Weights of a small transformer language model.
Size: 13 layers, 9 heads of 32, MLP 512 SwiGLU, vocabulary 4096.
Training: a variant of Adam for these matrices, 142M tokens, 8667 steps.
MLP neurons of a small language model. Each row is named by its layer, matrix (gate and up: input weights) and neuron, and shows model dimensions 64-191. Each number is 200 + 30 x the weight over its row's rms, rounded and kept within 0 to 999. A neuron's up and down rows have the sign that makes its largest values positive.
After each neuron's rows, "fires after" lists the tokens most often just before its 100 highest values on Wikipedia text that the model never trained on.

L7.gate463,225,171,170,155,240,203,161,203,222,193,177,224,227,206,223,208,191,151,171,190,176,196,248,165,152,166,158,199,162,223,201,235,191,227,206,197,226,207,172,236,205,243,206,215,208,219,209,134,176,116,174,163,220,233,163,168,192,197,228,169,182,188,193,268,204,170,190,160,195,258,222,221,152,213,240,194,184,208,244,235,229,206,234,256,227,207,192,201,206,223,226,195,166,170,150,230,168,169,184,156,154,224,231,225,174,152,168,186,208,213,183,224,242,228,192,225,215,243,199,188,227,123,176,242,200,210,192,179
L7.up463,195,190,168,214,169,173,175,191,208,195,161,238,189,207,220,187,129,218,194,170,193,218,178,216,156,176,144,133,217,145,212,220,195,205,230,156,171,161,189,207,226,213,192,197,211,210,174,188,223,152,171,221,222,193,203,195,197,179,219,208,164,210,139,199,233,171,211,172,195,132,216,229,217,190,220,213,191,163,183,146,224,243,206,181,210,180,229,227,199,195,237,194,182,253,119,154,177,306,138,201,159,178,194,226,221,232,264,199,154,214,249,229,230,204,230,189,188,176,219,214,180,218,193,265,282,192,177,213
fires after: "-", " un", " \"", " W", " w"

L7.gate378,225,209,250,214,183,177,204,184,223,186,179,208,201,138,183,209,236,243,165,218,221,228,195,169,176,179,221,217,199,255,138,208,161,197,204,217,225,223,245,231,222,221,237,211,157,175,215,184,183,212,185,196,239,224,187,216,248,185,214,151,217,236,218,185,161,266,198,188,196,150,266,146,187,225,208,204,203,187,177,214,171,197,162,183,246,227,193,181,217,205,258,228,141,202,126,183,153,204,216,215,188,197,212,228,186,211,185,145,187,231,215,188,198,212,172,244,243,173,271,192,213,221,222,295,190,234,221,185
L7.up378,194,217,171,218,138,217,195,242,134,246,205,237,177,188,177,146,183,241,220,233,215,252,220,201,210,227,224,217,215,158,182,240,189,197,170,146,219,133,226,232,195,218,237,223,156,157,178,188,235,241,184,200,196,151,247,238,188,145,186,216,240,218,168,215,162,206,215,196,244,194,204,158,177,190,230,187,205,124,267,201,190,181,243,209,172,187,180,194,194,225,231,232,203,183,166,210,208,218,186,195,231,244,193,195,219,226,219,252,228,189,268,188,158,210,157,211,186,215,185,179,199,220,192,189,184,210,223,171
fires after: "-", " (", " H", " L", " ", " im"

L8.gate293,216,254,202,177,193,195,194,217,116,156,194,255,217,191,224,191,227,97,178,214,188,143,198,170,233,198,224,189,212,208,221,204,203,189,210,255,216,201,251,187,257,220,163,216,102,239,203,197,184,187,202,201,223,189,216,215,234,214,214,199,249,189,212,214,254,263,214,220,183,183,172,216,189,141,196,156,236,183,209,118,184,199,222,219,193,245,177,169,216,227,214,252,188,207,211,200,179,210,165,184,215,183,226,202,183,260,220,223,210,192,228,193,233,199,149,189,188,196,179,192,171,175,166,211,210,195,234,173
L8.up293,177,168,183,223,150,126,180,191,222,219,190,206,183,218,218,232,169,229,252,213,219,219,223,200,203,267,194,258,219,161,185,182,227,194,219,182,212,162,248,227,227,195,214,194,189,216,162,247,186,189,192,156,203,168,172,163,239,227,189,153,245,187,191,230,216,161,196,238,165,194,167,200,247,177,169,184,202,197,176,196,214,107,249,163,176,206,203,130,227,139,196,241,145,169,194,223,230,196,136,193,163,223,202,164,209,205,218,160,186,192,168,215,257,208,208,211,214,223,235,213,199,213,227,223,195,250,192,186
fires after: ".", "\n", "=="

L10.gate109,150,213,166,213,180,182,158,177,212,232,206,200,156,223,242,119,222,179,193,147,211,172,197,172,213,221,195,172,194,236,198,183,213,205,212,233,233,218,192,239,224,239,170,178,183,169,201,182,212,157,147,217,268,171,203,208,213,233,210,248,253,221,193,213,239,180,230,218,254,191,202,184,184,171,207,173,225,196,164,218,193,241,196,202,257,158,232,182,219,157,211,205,234,157,145,207,162,207,185,178,251,206,202,229,233,211,212,162,217,210,148,164,206,185,184,220,162,173,203,229,156,256,155,274,241,198,233,183
L10.up109,178,180,174,263,229,228,227,217,169,227,267,171,224,226,222,202,197,174,229,207,196,250,251,262,182,193,197,193,187,117,210,183,179,169,201,182,167,149,228,225,176,197,208,153,183,176,200,214,209,227,194,191,246,194,170,196,253,248,231,233,215,151,180,183,223,243,164,175,178,201,193,162,219,219,158,186,197,188,189,202,236,189,241,221,235,195,247,162,193,252,208,159,197,171,248,150,240,188,208,201,230,172,222,162,225,194,201,217,194,229,160,200,177,172,211,183,179,195,188,192,119,226,171,250,206,193,196,227
fires after: ".", ",", " and"

L8.gate80,184,175,231,142,217,166,205,233,151,191,230,241,184,201,201,203,219,237,183,157,195,222,227,231,209,207,245,227,216,248,198,196,203,203,196,240,252,204,203,219,211,233,163,176,194,219,158,176,231,181,211,255,213,193,158,244,234,210,193,262,200,188,161,197,189,184,156,166,248,196,242,154,246,188,209,177,183,247,211,203,186,199,211,255,217,201,201,174,207,201,212,197,210,227,197,258,259,211,195,209,199,245,158,176,169,220,152,239,188,209,202,192,194,202,191,227,210,190,197,173,157,272,208,215,236,202,219,196
L8.up80,167,202,199,182,227,174,226,232,170,258,189,202,176,250,168,223,181,221,192,237,141,219,244,187,209,253,201,271,189,219,239,204,204,205,149,234,217,194,131,200,229,205,189,125,218,208,217,189,193,221,165,187,177,177,175,257,224,151,207,224,208,251,202,173,181,148,182,180,226,192,234,204,177,240,234,200,182,243,174,261,197,207,202,254,199,245,225,186,252,172,186,199,170,242,196,201,223,254,226,242,163,215,189,171,221,180,221,248,226,217,222,169,142,222,186,204,206,205,212,252,174,186,151,193,238,232,208,143
fires after: " d", " g", " w", " h"

L7.gate3,191,222,203,240,194,215,173,192,146,190,194,140,207,166,196,215,242,181,199,179,186,184,153,241,199,217,185,217,185,218,164,177,222,205,245,189,183,213,191,185,241,202,179,221,203,216,220,228,178,213,186,257,189,192,125,146,239,224,191,200,199,197,227,195,274,209,185,207,291,228,206,228,182,244,205,202,211,205,194,223,163,254,143,181,176,260,203,119,171,197,233,206,141,281,193,177,215,182,235,192,211,179,184,125,238,216,222,190,209,234,170,150,156,218,241,182,221,207,202,169,159,204,158,225,176,151,206,180
L7.up3,164,172,224,166,227,206,193,203,188,214,201,190,266,161,163,162,230,117,254,209,201,204,250,196,182,215,162,195,183,177,181,218,201,242,196,155,200,145,183,206,144,215,170,222,225,154,219,203,208,221,232,189,263,162,202,161,163,151,200,207,234,201,152,211,197,230,166,148,161,218,186,169,165,198,187,144,163,260,182,218,233,176,116,170,189,224,176,203,157,216,224,221,203,212,160,221,209,200,188,175,172,229,218,208,257,207,212,185,185,203,206,216,239,199,219,190,156,220,232,160,194,207,227,236,226,206,202,240
fires after: " |", ",", " died", ":"

L10.gate9,197,203,198,209,188,221,189,224,189,171,245,217,186,150,178,248,234,130,173,270,154,175,198,226,194,216,190,147,219,186,206,237,192,218,175,154,248,207,233,159,204,193,202,183,177,218,288,181,242,211,251,228,231,180,166,167,168,170,178,166,187,176,156,214,173,227,179,206,262,238,192,197,189,209,164,199,185,145,218,163,133,237,207,184,182,204,128,197,237,164,173,183,165,197,204,151,228,183,226,199,189,193,203,204,159,193,215,217,223,162,201,167,166,207,194,139,160,156,187,190,219,189,179,215,190,151,212,182
L10.up9,188,208,184,165,161,181,220,188,196,223,151,196,179,185,160,140,155,228,171,238,194,214,152,166,260,242,199,216,210,226,218,139,195,228,174,153,212,203,165,223,221,207,165,211,211,196,215,193,168,193,206,204,182,136,202,192,151,208,182,263,224,175,168,249,196,212,161,154,215,190,183,145,240,210,213,174,192,203,202,195,177,232,204,173,229,234,226,212,231,226,231,239,190,214,154,141,161,139,154,193,122,209,200,219,220,227,215,172,230,234,174,241,236,254,226,180,178,195,170,154,204,214,225,229,209,165,197,231
fires after: " |", ")", ";"

L10.gate290,225,196,160,172,185,214,212,174,180,224,191,194,203,183,249,180,225,118,249,216,201,142,227,195,186,224,251,186,182,154,116,185,245,166,216,206,215,222,205,259,172,147,136,217,149,228,241,213,242,182,185,185,185,206,226,226,212,232,186,125,187,228,175,206,175,180,230,200,232,220,196,210,174,209,211,164,180,147,200,204,203,131,150,106,218,191,204,176,232,193,196,188,177,211,193,254,192,189,211,195,190,182,196,188,175,218,179,201,159,196,207,162,185,219,182,159,198,193,202,188,92,221,188,210,202,149,226,127
L10.up290,257,175,213,214,95,138,222,217,199,234,164,269,161,214,200,179,184,201,195,167,237,170,217,134,231,211,128,183,235,223,190,188,199,247,190,193,191,161,207,170,200,242,176,232,208,208,190,191,215,157,211,242,224,229,176,213,164,185,201,215,189,184,217,227,188,163,212,221,222,198,188,164,170,237,152,210,168,169,128,203,223,160,230,142,176,202,211,168,232,189,222,226,178,164,119,196,206,195,230,223,161,171,167,205,224,216,211,228,220,244,199,174,194,195,168,246,237,203,204,245,248,178,161,178,220,216,201,157
fires after: "\n", ".", "'"

L8.gate154,203,264,217,265,199,152,186,237,231,195,256,195,233,159,214,169,151,240,190,188,187,203,183,222,247,210,263,184,176,197,191,186,191,175,197,235,198,178,194,241,220,212,212,202,176,217,182,171,201,134,188,255,266,271,168,199,204,204,227,191,226,181,201,243,180,222,271,129,183,199,218,200,217,172,234,192,226,159,248,209,222,179,252,212,168,208,141,160,190,202,175,217,190,184,183,215,225,174,210,166,225,219,261,257,214,188,175,151,166,143,205,246,214,206,174,208,240,170,152,222,162,175,197,251,241,190,209,218
L8.up154,207,224,222,251,166,196,235,228,251,250,232,218,268,188,198,166,205,192,202,147,235,156,230,205,212,222,227,213,270,197,179,193,182,138,219,190,172,163,206,208,188,147,167,215,192,180,198,218,256,199,150,213,210,239,142,190,205,172,180,187,215,200,251,185,165,165,213,253,142,192,180,245,165,199,194,199,223,211,139,216,187,190,249,244,225,190,144,234,163,214,225,161,175,285,229,167,232,162,180,169,200,219,222,220,157,226,196,231,196,184,225,179,202,204,233,192,200,220,180,216,174,245,211,283,233,202,213,207
fires after: " m", " (", "-", " ", " ex"

L8.gate452,160,197,181,263,208,173,148,180,214,233,210,241,136,224,203,188,221,216,196,177,211,212,196,230,176,181,195,196,224,208,186,222,213,219,239,190,192,167,210,203,162,218,203,177,189,185,220,239,135,213,181,235,236,210,194,236,193,194,203,155,225,224,204,182,214,266,257,197,169,180,227,204,242,209,170,174,235,182,199,194,169,167,179,220,202,145,217,243,242,223,185,184,189,229,195,194,200,181,216,195,187,210,234,249,252,206,177,200,124,186,157,166,239,165,134,271,178,158,216,235,193,193,230,222,170,205,244,207
L8.up452,204,202,182,186,228,224,208,242,170,206,175,216,221,204,220,225,239,157,174,222,212,165,226,238,216,222,194,223,119,163,216,187,147,209,195,193,217,226,198,224,210,177,228,225,197,219,172,191,246,208,173,195,217,171,211,159,196,189,203,169,203,168,240,217,189,172,162,225,122,182,205,218,222,190,201,219,167,247,240,209,226,163,322,248,212,237,207,168,170,203,169,225,218,174,249,242,180,199,199,212,175,194,169,230,190,237,138,236,209,219,201,214,185,211,206,210,225,222,160,232,196,148,149,188,165,265,210,192
fires after: " in", " (", ",", "–", " In", " of"

L8.gate179,203,126,189,188,252,197,146,159,212,180,255,192,224,175,179,203,253,224,164,225,163,175,165,213,170,174,185,236,233,219,206,188,196,195,201,202,192,188,187,195,222,192,187,145,221,183,220,190,233,202,189,218,176,209,197,221,199,209,218,205,191,182,179,181,167,207,125,215,221,260,187,144,206,205,179,201,190,254,173,228,216,157,206,281,247,259,163,178,204,216,196,162,214,209,208,187,240,128,163,218,192,227,208,243,207,233,166,250,240,242,231,147,212,167,230,191,174,174,207,194,156,200,261,222,175,208,216,221
L8.up179,206,146,190,193,220,207,234,216,253,222,201,175,211,170,243,168,182,229,221,210,274,163,225,235,210,224,171,288,144,247,192,181,247,239,208,206,251,193,190,199,183,181,165,179,202,211,135,202,200,196,184,178,208,219,215,212,241,190,193,222,222,175,205,200,200,248,157,203,247,238,211,143,215,227,153,186,191,199,178,228,205,238,237,202,182,197,211,191,186,143,191,231,168,226,181,209,193,210,235,179,238,221,149,135,244,213,228,237,232,191,214,198,177,146,209,207,230,215,246,182,239,184,230,200,224,236,179,189
fires after: " d", " r", " s", " b", " p", " g"

L10.gate7,225,96,199,132,243,248,213,145,202,202,253,198,196,186,193,221,175,220,184,173,209,255,232,161,160,203,185,153,164,215,206,178,209,273,175,196,182,197,220,221,226,199,175,185,160,209,182,186,220,217,171,192,170,187,208,197,195,197,189,271,210,225,170,227,222,214,228,170,196,257,241,225,231,208,206,214,222,146,238,161,229,258,242,213,219,173,153,177,232,221,196,169,209,176,233,188,180,223,190,205,186,190,264,162,230,225,194,201,196,169,199,204,238,243,161,257,174,179,161,196,199,145,174,223,209,221,186,184
L10.up7,254,212,200,250,206,194,232,189,203,215,174,241,173,205,235,195,221,246,224,154,204,222,180,163,158,193,190,231,190,250,215,207,240,219,193,231,203,154,170,208,282,196,163,175,231,253,187,201,169,189,217,163,201,201,219,209,208,191,174,209,226,164,174,197,188,250,194,215,190,192,205,212,233,247,163,184,166,177,207,204,185,192,175,224,196,216,248,194,204,214,201,239,157,233,199,192,210,197,198,171,180,170,216,211,277,235,195,193,226,183,191,232,247,208,157,195,215,210,194,228,222,239,228,239,197,235,184,140
fires after: " w", " T", " W", "S", " qu"

L10.gate479,195,158,211,171,197,157,182,202,205,183,157,258,177,185,220,202,182,175,182,195,215,197,307,232,202,244,206,183,219,160,205,151,221,160,167,185,217,186,181,196,218,220,198,147,175,238,224,151,251,161,229,161,196,184,166,197,189,139,202,215,153,212,204,186,210,181,165,161,217,219,208,202,160,187,208,215,213,229,198,166,163,180,172,224,248,247,174,240,241,157,191,228,207,197,186,177,264,161,170,185,159,221,257,203,185,168,183,164,189,214,213,255,242,162,212,141,159,164,195,182,185,201,219,226,210,216,194,205
L10.up479,214,248,226,247,139,220,212,225,187,219,119,187,145,204,213,191,196,208,192,189,221,157,146,234,219,184,172,138,182,149,229,195,184,221,209,188,185,268,215,224,157,202,171,264,208,158,181,192,220,185,216,214,233,198,230,155,215,222,172,207,175,204,217,246,262,200,198,167,229,195,198,169,246,208,229,218,169,158,189,242,167,242,218,193,186,225,207,202,214,155,210,223,194,187,236,197,236,211,223,202,194,183,204,255,187,172,132,198,165,234,171,227,194,162,193,189,191,165,200,224,219,180,205,204,188,173,219,245
fires after: " |", "\n"

L8.gate149,180,220,249,195,210,174,221,219,229,165,245,179,188,213,181,211,205,231,146,196,206,199,195,180,241,198,224,191,195,204,179,229,218,196,193,240,242,189,254,180,189,218,176,202,149,242,197,236,205,206,203,122,179,218,200,189,227,225,251,161,179,249,199,219,177,166,220,175,191,232,203,197,189,153,230,203,218,197,228,186,238,208,223,244,231,240,216,145,160,190,203,193,171,220,169,262,190,195,176,174,245,146,205,196,236,211,180,152,208,203,221,211,231,141,189,211,180,193,176,170,171,153,227,207,242,187,264,148
L8.up149,227,210,185,258,200,157,171,179,259,144,155,188,199,185,175,164,200,184,190,205,194,234,207,210,226,200,200,180,205,191,185,164,199,167,213,200,200,157,218,230,208,246,150,214,185,226,136,191,209,207,173,223,189,176,157,173,243,168,183,177,217,184,218,220,213,187,213,182,222,235,139,176,156,152,197,216,201,220,239,248,181,259,204,221,195,186,166,161,175,204,223,186,174,188,135,151,269,199,225,222,225,213,168,173,195,210,187,205,166,220,241,175,185,220,187,227,177,173,199,203,213,198,213,278,223,214,247,188
fires after: "-", " un", " re", " s", " \"", " ("

L8.gate431,172,214,220,211,222,187,222,206,218,175,183,190,174,208,211,185,159,220,184,196,229,187,190,222,212,189,224,183,194,171,181,146,212,213,179,197,210,181,175,198,201,189,214,140,179,174,190,171,132,131,183,158,165,189,236,166,239,187,188,220,221,277,189,132,270,207,204,218,207,218,276,235,219,213,183,174,202,228,189,150,217,221,243,203,282,192,242,171,150,194,238,199,227,266,195,227,231,188,201,249,158,186,170,237,221,157,188,221,189,225,189,203,259,185,213,205,204,219,149,228,219,171,202,198,231,189,207,217
L8.up431,231,210,228,182,205,206,200,114,205,210,218,171,147,190,225,220,150,182,174,180,176,196,224,169,192,175,216,156,216,234,151,195,217,200,209,232,219,252,195,121,173,203,179,187,194,199,213,170,188,118,261,183,204,280,255,263,168,214,131,231,193,216,218,210,206,222,225,184,188,172,195,203,203,215,261,251,237,242,212,267,213,217,207,196,211,128,159,192,205,193,208,188,168,205,178,199,206,194,183,216,184,213,258,241,180,199,206,197,205,181,201,222,165,152,194,235,200,176,210,205,233,163,227,240,179,192,202,201
fires after: ",", " $", " 8", " ex"

L8.gate363,225,141,192,150,164,184,174,172,200,167,215,237,203,172,196,235,206,146,220,184,232,132,210,178,178,234,192,145,227,188,221,133,209,202,162,221,192,230,177,202,226,229,179,166,217,251,166,208,213,132,200,262,225,216,190,212,195,182,201,197,206,222,243,238,214,171,197,200,181,155,210,145,216,172,240,187,212,144,210,241,202,193,171,244,209,232,172,172,159,151,152,216,161,194,218,130,195,189,203,176,200,191,235,180,163,251,165,215,207,166,186,211,206,158,215,195,194,206,164,198,137,232,148,228,219,188,165,184
L8.up363,174,215,160,215,201,155,117,174,187,223,269,182,206,211,278,212,174,204,174,253,184,217,217,178,157,210,195,222,199,202,210,197,174,183,220,198,172,179,246,206,217,226,176,189,172,223,250,145,240,181,184,210,220,199,212,238,215,191,215,248,218,157,217,196,218,212,181,198,226,177,202,231,199,139,170,178,187,183,223,176,280,194,196,237,201,242,265,215,221,183,188,195,189,199,170,246,219,165,210,196,177,181,240,171,240,160,230,163,211,211,188,189,225,228,164,198,192,221,204,188,239,239,210,193,223,219,264,172
fires after: ".", ",", "\n"

L8.gate70,205,183,155,201,189,249,231,221,209,207,245,235,232,218,233,179,179,181,197,153,186,196,172,231,189,223,174,200,196,218,148,250,215,111,189,170,217,174,201,215,168,199,137,235,203,165,195,135,193,203,171,274,199,186,225,207,203,229,193,213,174,159,158,218,244,277,228,201,182,240,176,227,230,214,158,163,187,177,229,175,173,166,243,231,202,195,160,136,209,178,253,196,191,165,215,166,222,150,184,190,177,239,234,266,197,164,160,204,180,190,194,177,208,214,221,160,212,202,193,221,246,197,206,221,239,188,227,189
L8.up70,202,194,196,177,175,192,162,231,104,187,209,207,187,228,224,253,208,119,202,179,204,219,200,161,187,263,202,235,208,210,189,168,175,187,178,193,198,207,151,241,183,178,226,240,191,180,189,163,242,151,219,226,204,201,242,175,244,268,183,203,186,161,226,233,258,208,155,186,163,196,198,214,184,215,199,140,181,189,185,185,176,238,250,215,160,176,270,201,195,174,168,159,249,179,184,213,197,185,206,199,230,227,150,238,190,217,182,164,220,182,234,221,211,217,163,207,216,214,219,182,224,242,197,217,183,192,190,147
fires after: " (", " |", "|", "E", " R", "=="

L8.gate243,181,244,166,228,200,189,138,217,213,159,203,199,135,216,221,195,238,228,155,187,191,202,141,222,194,183,177,176,176,248,254,170,188,147,208,220,205,221,258,198,176,208,167,150,185,213,215,173,200,160,232,252,177,233,191,256,225,225,231,173,191,244,257,241,229,203,218,193,200,156,236,235,225,135,231,217,201,170,207,245,212,228,198,237,242,164,191,157,210,194,185,201,218,211,238,199,172,257,211,264,178,179,223,246,188,229,186,107,194,201,127,197,243,175,212,246,198,183,164,208,220,206,149,189,200,194,195,177
L8.up243,220,164,218,167,214,167,220,178,219,202,180,213,225,227,122,192,145,168,215,183,204,215,177,160,222,168,220,195,223,245,276,143,210,157,220,236,235,200,178,248,231,193,170,217,224,194,157,209,234,229,253,202,191,208,182,188,196,153,219,219,165,212,195,176,145,204,233,216,179,273,214,128,186,214,190,139,229,171,222,226,174,228,208,226,224,208,193,189,219,234,149,170,214,180,214,205,199,170,181,223,228,201,167,163,246,237,157,202,217,230,213,149,198,191,158,175,179,183,157,211,234,159,215,210,178,240,205,268
fires after: ")", "2", " Apps", " Goals", "10", " up"

L10.gate126,191,209,201,198,203,201,205,181,232,217,180,151,215,203,205,151,246,158,210,162,203,198,191,174,239,176,189,178,153,205,198,185,202,181,175,194,230,162,199,284,180,151,179,177,188,183,170,184,237,167,123,221,207,188,189,214,175,229,143,232,262,182,224,187,213,210,159,200,217,190,238,188,186,195,152,170,215,226,215,172,177,197,236,198,208,215,235,205,249,196,227,137,218,231,163,230,253,186,183,163,219,201,264,230,200,178,134,174,165,233,182,213,202,194,180,155,170,241,204,228,225,193,208,215,139,172,207,258
L10.up126,201,209,252,220,225,156,210,231,199,138,225,240,233,222,146,146,147,187,188,235,204,218,198,189,214,194,141,234,188,199,175,203,226,182,208,161,213,219,198,182,224,187,182,233,210,208,179,211,170,201,244,197,207,243,244,237,230,187,188,177,210,218,187,222,228,177,239,188,158,227,190,179,173,226,190,173,151,238,141,189,210,196,171,158,183,130,211,180,201,171,195,206,217,206,242,193,238,193,181,166,248,146,225,137,253,165,189,186,203,225,144,189,194,185,192,190,217,159,255,212,181,217,221,192,197,185,198,239
fires after: "."

L3.gate289,176,173,151,194,185,186,215,210,213,217,221,202,185,183,199,198,234,158,206,189,203,168,203,183,247,179,182,215,180,202,142,196,173,160,209,202,196,184,207,189,165,156,210,190,218,201,188,194,252,221,171,184,180,178,228,157,167,235,229,220,196,215,165,220,211,261,262,230,202,222,218,169,224,249,142,196,225,242,174,190,247,190,229,224,248,167,168,199,187,233,155,208,219,193,236,237,197,239,210,171,191,216,263,193,219,175,170,173,250,200,203,180,188,204,256,197,138,211,138,152,235,133,206,199,207,227,226,227
L3.up289,165,146,214,216,242,232,181,217,187,207,189,212,205,154,215,229,217,169,196,137,172,226,179,228,240,194,169,168,220,157,139,206,173,242,156,206,135,212,150,185,227,171,203,177,189,149,240,209,203,197,175,193,194,206,258,192,226,201,203,210,205,165,208,167,182,188,208,262,227,202,200,216,152,167,182,239,162,187,190,155,206,188,229,182,162,228,144,159,203,190,259,96,211,168,198,161,190,159,183,180,153,146,222,216,217,189,234,216,171,178,183,207,147,182,233,160,185,212,231,199,205,233,164,93,222,170,167,235
fires after: " |", "|", ":", ","

L8.gate290,205,215,176,224,160,168,188,191,179,198,221,192,184,193,205,186,207,198,205,187,213,214,232,173,216,197,186,163,212,221,190,135,262,180,190,179,233,133,205,246,219,213,182,205,163,149,180,196,223,175,252,195,179,190,217,224,218,151,209,189,220,213,225,173,184,191,169,246,228,169,154,200,192,177,161,183,206,173,208,175,223,214,224,197,182,190,177,178,199,151,212,198,160,258,125,163,182,210,204,145,164,177,250,236,245,190,211,137,223,198,175,235,268,236,205,212,135,225,225,211,215,198,168,226,182,228,222,208
L8.up290,204,221,178,182,204,216,205,214,138,215,215,211,219,205,243,251,200,171,185,182,234,209,222,227,153,97,200,239,254,194,176,182,141,225,224,247,203,164,221,219,202,228,213,215,206,187,184,204,221,223,293,184,160,219,174,247,217,213,167,218,232,173,137,191,209,234,217,240,191,149,209,134,154,224,141,191,197,154,203,241,201,183,185,194,202,141,199,244,168,178,169,236,234,168,203,184,132,187,196,177,200,138,204,192,189,232,144,182,241,173,175,182,178,200,182,144,190,236,225,231,180,174,186,195,178,220,188,187
fires after: ".", " /", " Th", " O", " I"

L3.gate25,154,202,215,193,199,216,202,222,207,202,231,192,216,171,208,216,241,186,147,243,208,200,237,222,229,213,151,242,172,180,182,175,212,245,239,196,186,205,193,148,180,209,254,204,165,243,245,183,209,163,203,170,212,193,229,229,181,225,221,180,181,215,178,224,157,211,178,206,199,240,216,153,167,193,192,240,203,221,204,176,257,194,183,206,212,216,175,212,255,259,242,241,237,199,184,203,231,189,163,161,195,146,134,237,220,175,219,235,226,196,216,247,182,183,220,183,203,225,251,161,232,130,207,140,197,142,208,227
L3.up25,155,175,240,180,216,243,198,179,236,109,219,191,184,157,180,191,253,208,216,202,208,211,203,219,215,187,197,234,264,239,211,190,223,176,206,270,194,203,206,208,234,180,229,179,186,197,166,216,246,225,153,156,187,208,228,191,170,218,205,223,150,261,200,142,192,206,241,201,190,193,153,190,193,163,249,164,192,206,216,179,225,150,193,215,243,201,165,194,160,205,226,157,212,141,217,170,206,215,181,184,214,159,219,204,215,181,223,168,186,178,226,222,156,225,218,207,207,236,181,198,180,162,140,165,219,186,230,171
fires after: " |", "|", ","

L7.gate403,206,135,197,203,234,180,219,214,202,152,196,198,179,161,155,197,240,245,185,181,188,194,197,216,175,207,185,250,168,196,167,177,193,264,244,204,217,223,236,181,205,250,208,156,188,221,224,181,178,198,189,197,192,174,194,179,188,145,195,230,203,194,232,255,173,183,197,211,166,179,232,189,172,212,256,206,182,208,236,183,214,173,194,209,241,235,202,195,243,196,229,210,170,226,185,162,201,187,205,222,127,166,196,209,150,124,198,198,179,137,222,174,199,160,210,209,209,234,199,176,264,195,203,196,112,175,219,163
L7.up403,188,204,205,160,178,129,195,260,232,223,167,185,194,157,190,208,212,180,225,194,216,188,215,190,223,239,171,191,209,136,166,183,181,243,183,181,214,188,200,213,140,203,164,246,210,179,166,211,229,220,179,165,147,228,183,187,222,167,131,193,201,159,223,223,188,165,208,167,263,200,161,234,197,181,188,184,194,214,196,237,126,170,197,143,224,231,173,167,233,225,217,195,212,240,132,235,227,214,215,181,184,208,205,171,213,200,205,189,155,202,250,172,201,144,190,189,194,164,216,142,218,214,174,237,184,223,220,207
fires after: " (", " D", "-", " p", " S", " pr"

L10.gate307,216,170,210,159,141,176,167,175,250,188,163,189,242,187,246,175,178,170,192,222,215,222,182,184,180,213,226,188,205,195,234,171,221,186,215,192,221,218,231,213,163,240,178,194,151,204,195,156,184,212,161,131,204,209,201,186,237,162,226,252,167,147,214,230,175,233,259,164,194,143,221,231,208,188,191,177,167,138,200,202,217,196,241,173,129,239,216,169,228,213,208,245,183,213,141,197,196,171,184,160,231,216,196,200,214,165,215,126,203,183,171,206,211,230,150,258,248,205,200,159,221,209,234,220,201,207,224,237
L10.up307,211,250,186,233,186,209,207,232,202,220,214,191,238,221,172,182,228,201,213,178,258,187,235,217,183,184,141,199,173,171,208,199,223,243,175,174,214,213,191,189,149,171,174,200,218,256,214,249,228,179,190,163,213,210,186,151,208,134,267,141,168,170,197,285,205,243,235,224,160,141,121,200,140,244,185,223,200,163,149,208,165,253,195,216,197,173,225,177,184,192,218,188,205,241,192,205,207,213,226,191,173,185,217,215,212,196,200,163,202,163,225,187,181,217,168,175,152,261,189,246,140,190,206,205,113,198,209,185
fires after: "-", " (", "19", "18", " 19", "17"

L10.gate278,170,168,184,170,205,222,206,199,213,179,196,220,202,109,222,203,239,214,167,181,208,224,182,157,138,171,206,215,188,173,201,210,184,225,183,188,219,163,222,195,170,194,172,165,194,223,184,192,184,265,192,163,198,237,217,158,235,128,251,168,196,193,189,218,208,182,222,204,180,218,202,187,216,173,205,204,102,257,270,249,184,223,151,203,235,213,202,192,254,208,203,214,162,205,151,196,218,213,218,187,223,189,201,188,190,147,181,202,199,237,216,205,258,224,160,174,201,199,238,186,144,212,215,284,221,162,234,176
L10.up278,198,144,164,181,226,165,125,237,175,207,203,239,145,198,164,206,160,177,214,153,218,193,242,259,186,187,221,189,174,161,246,206,257,197,189,173,166,189,183,201,224,209,166,210,173,179,184,249,209,185,219,168,207,197,167,184,199,144,208,172,146,198,221,231,184,121,214,191,222,187,195,177,145,202,253,210,226,249,222,266,187,213,227,193,198,197,192,193,185,181,150,228,176,119,172,188,186,198,244,212,228,208,186,199,184,173,166,216,199,221,189,165,180,166,178,215,244,184,207,229,179,186,193,215,170,231,245,174
fires after: " (", "\n", "==", "-", ".", " \""